Weights of a small transformer language model.
Size: width 384, 12 heads of 32 (6 for keys and values), vocabulary 5486, 33.4M parameters.
MLP neurons of a small language model. Each row is named by its layer, matrix (up: input weights) and neuron, and shows model dimensions 192-383. Each number is 128 + 32 x the weight over its row's rms, rounded and kept within 0 to 255. Numbers have three digits each.
Before each neuron's rows, "fires after" lists the tokens most often just before its 100 highest values on Wikipedia text that the model never trained on.

fires after: " ", " (", "0", " |", "1"
L7.up1481:148105176087169131150140129126083169206086128145147145147074125143125121123177144138110135133115112155126090102073121140155100133111191142077107107153159153056163101154144068137102122031156156118169115143157114082189168100195151147115157141155178137138057113141091063109164124077147074110123059172140105150116157176171122117062101111153142089054164141112143106122158127127148159147094132167201166100107138053180164158110119154146150126163151168145041145148066158153098170129119085152117109100090177121098175170162183038141169142176206146143148149128118131155131139130154115110

fires after: " |", "5", "4", "7"
L11.up367:064083113089172170161048134131121117129140145095187162057162060135159129131149097099129147144084161080107172101117096109164172136115093150118172135124084117130215167113152131130123081135049114120140150095077169151116116112147119118189120104166157149136135087138102138177134145169128176147189115152141143149107177132135131116125117169131171168110120188083112134128067208136146045135151167153077089129160177113132097072126091083147130135137114113125126163113101123154082171118168106088116175220137139089100131144191092109135194141152185089109126153136156171100084077056156134155

fires after: " |", " the"
L5.up404:082109140149171139065161150111147110143123189165060184101179140123105176124114094109109125116148107117157124203149161067097135109160113206116087113109170184099147142082107175118133116125157155117092108084124097111138101123183110104148143108087178116131146127123066085124115079117186133153160106182133147054066140100092081155166140134128137109156126086141104096153142093163186100162106184162107138128184149096149068085191123122170164149159084114108134105101116159113125092088174111135124183112122191153145152161125177124100110142116131115132199084094109166113155125150096117144

fires after: " ", "1", "2", "3", "4", " |"
L7.up445:089112113085079122093129164140133130141117154106156148140093169138179108148087112112159127245080123153180061080165111159096138087116156089103181130119180137097139187123133180158108176065122074165097113104162139108133157105194174143116134143107153168116084144112102138169140158168118054127148173057122121104116144082116106109072112137125137137129141131100085063161136148138122164094145143142110155134114121097150125100128163181112172134145106169084084144113183120069097168122087169108196115158167086135121151152128102145106077114119121118131146186143113108140133126167159143147

fires after: ",", "0"
L12.up412:160120113125099114146133163161176118158091168114084128108147120090119116106174150059150147152133163093157062120130118109080146147115093152190169100133119137116171167097186124151124144147091175144097121159136105154117118136121145131074084123103133117129147122156029147147129121079158086096161123128101102086116128127149187100085142216104136099147160079121172199194077132089127184113169113116113126129149121104066121111186139152155137151127158069112147095129171159165152146179147127164174144054154103133093183066099078163096129073113100101085075054094134174134150062139082142102

fires after: " the", " of", " in"
L11.up856:080121097112142133077122076198212127190104109136103158105130124121127160159146172151155199139098151137191106097115131127149109088184129159089103092144167059143158187075130108100115105131165155092139136115171119075161106151123127121094118122132147127160150133095141092203148105125165170076100126140103142124131141132118085128157101170122154114219180122063178143162122108146115153140145102137079147162135099168127102120183147122139059155124138148084148150163093135057145135113153148147128098144105129176128129125132127147098126105139121142133145089082146114154110177102165133111

fires after: "0", "5", "7", " of", " Christ"
L7.up131:094138114114147119124063147176171122088139082108103162104138134109140104146149104132097123114169139151127138135168141132204121079122100092142077124143130083148128104122181092070143129119155160138141122143121150129165080062164138181145140101146132131131092189138106140109136067055088124114084107088039145143104096059187165143097097183141207157139147061130215120084100094099099106152153102120163142136113114147163118089165168111070170169151127166156107093133121180003179155161060080094151110158144146132094105138117145152154127128124062066156102072090154156075115076163130084126

fires after: ",", "0", ":", "5"
L11.up1011:090125154136160095152092181095115096095129128136072141111189128129111150056106140093104091106098083105104097160111101159095152138119136161183188141110112042106109108123151101092051130133120131172132084082182141079106128103157100128159177097120121148111137127109099140136154062103136096102159080120134162054106087128104101154156083143073174071113166094179076165126067134108187129130112140081134148127132102113160131083154133130131118200149157054123126069087144123082156231103110140083166110151109166122109147075158110094109166140166152121103127135120132168109176159162037102145

fires after: "9", " ", "′", "1", "8"
L11.up202:169120140091103109131069130176097139199081162114130207181069115124119109158157102118185102089154053087151081127089097123138152139142113130107124145147133141083166156131173131160059119156147098083115112103134080119161176078136179123099135141141080177186145081090127125089119136145128132205116110153132101113123127175156119148183155149144111069142116206103148084117119147151165188163172115119132123133095123151163076154109085134092169165135114127154148054078109211103129138148152107182129070139145125129076136110074057110120124110129078059145141228128085152138151089067142191122

fires after: "1", "0", "9", "2", "7", "5"
L11.up1254:096161120116127190138082159134089084169125169128157176161125158163165104122136142134133169161084108116146142122113122097087219156103136087128122080139099171132160172137116105108061189135112112091129170095127112079169159097156109085103203162144151128103082141129111154127173137154121148113157169150162113165090131189145138122062113144103181169120149130105149118123096202162139089169218202100130113106099117073130139103095113171124133106104195153138128117123089115094130073120072082173159122187155202123090142133108122091167141135108162121146131173140148154145159149134129136137

fires after: "1", "0", "9"
L11.up1150:081117175083119103050142150115140125098143133074095164143120135103106100121134087094167151084127203089128131160143131085097166097141219073149125101121145139216119124155161097091134120132132142087105209113144100154157144105147134152115135165126124177089110119180097071118191106142157124173143108157091159146077141156095151109121174153155160181126167209128148191163142160139168111147103144173154129060076161147087125068175099162121122157114127163162143086153147116138150109106116121115156124127156140174104132109111180087092180081151137122166119134117163107133152147154167120160

fires after: "\n", " ", " G", " Z"
L7.up84:137186093116133138104110134074165113149110104127156101087155155108163120168111109107109092140181070126138170101135189180154115096189078155127124127062098078159117171099139126136162121102149109065125097105138098098183147116082153150144095147136115173093125095100130116196132093118105157123109125096158155159097167097102111137114048046133111142101164115147031136139144116164114107163146167114089090113083117068044118088104127100126131151085123109154097119084118142064142108097117097103146161158158148158147134126054100170078117146167121177127149089167143147123077071113174134124

fires after: " ", "\n", " (", "."
L12.up16:092181117074051163136121111102194106109150151140177119106123107050141121174080130084057172152114087098138145079139102129087140159203131132062090073117104194136127119198149123096156131122136089094129115204103108146117099127103131145129118127150098159161080142065073138162132161120106122133093157138145169164147087125104097079110061056115141139094146122165128111141068138127142178134076149127128129186104129178043104135118127162146125156122189149129114170167153127101107136131119133176189116085151118135096080128125095152122107120173100103082103123124154080131123138099150158140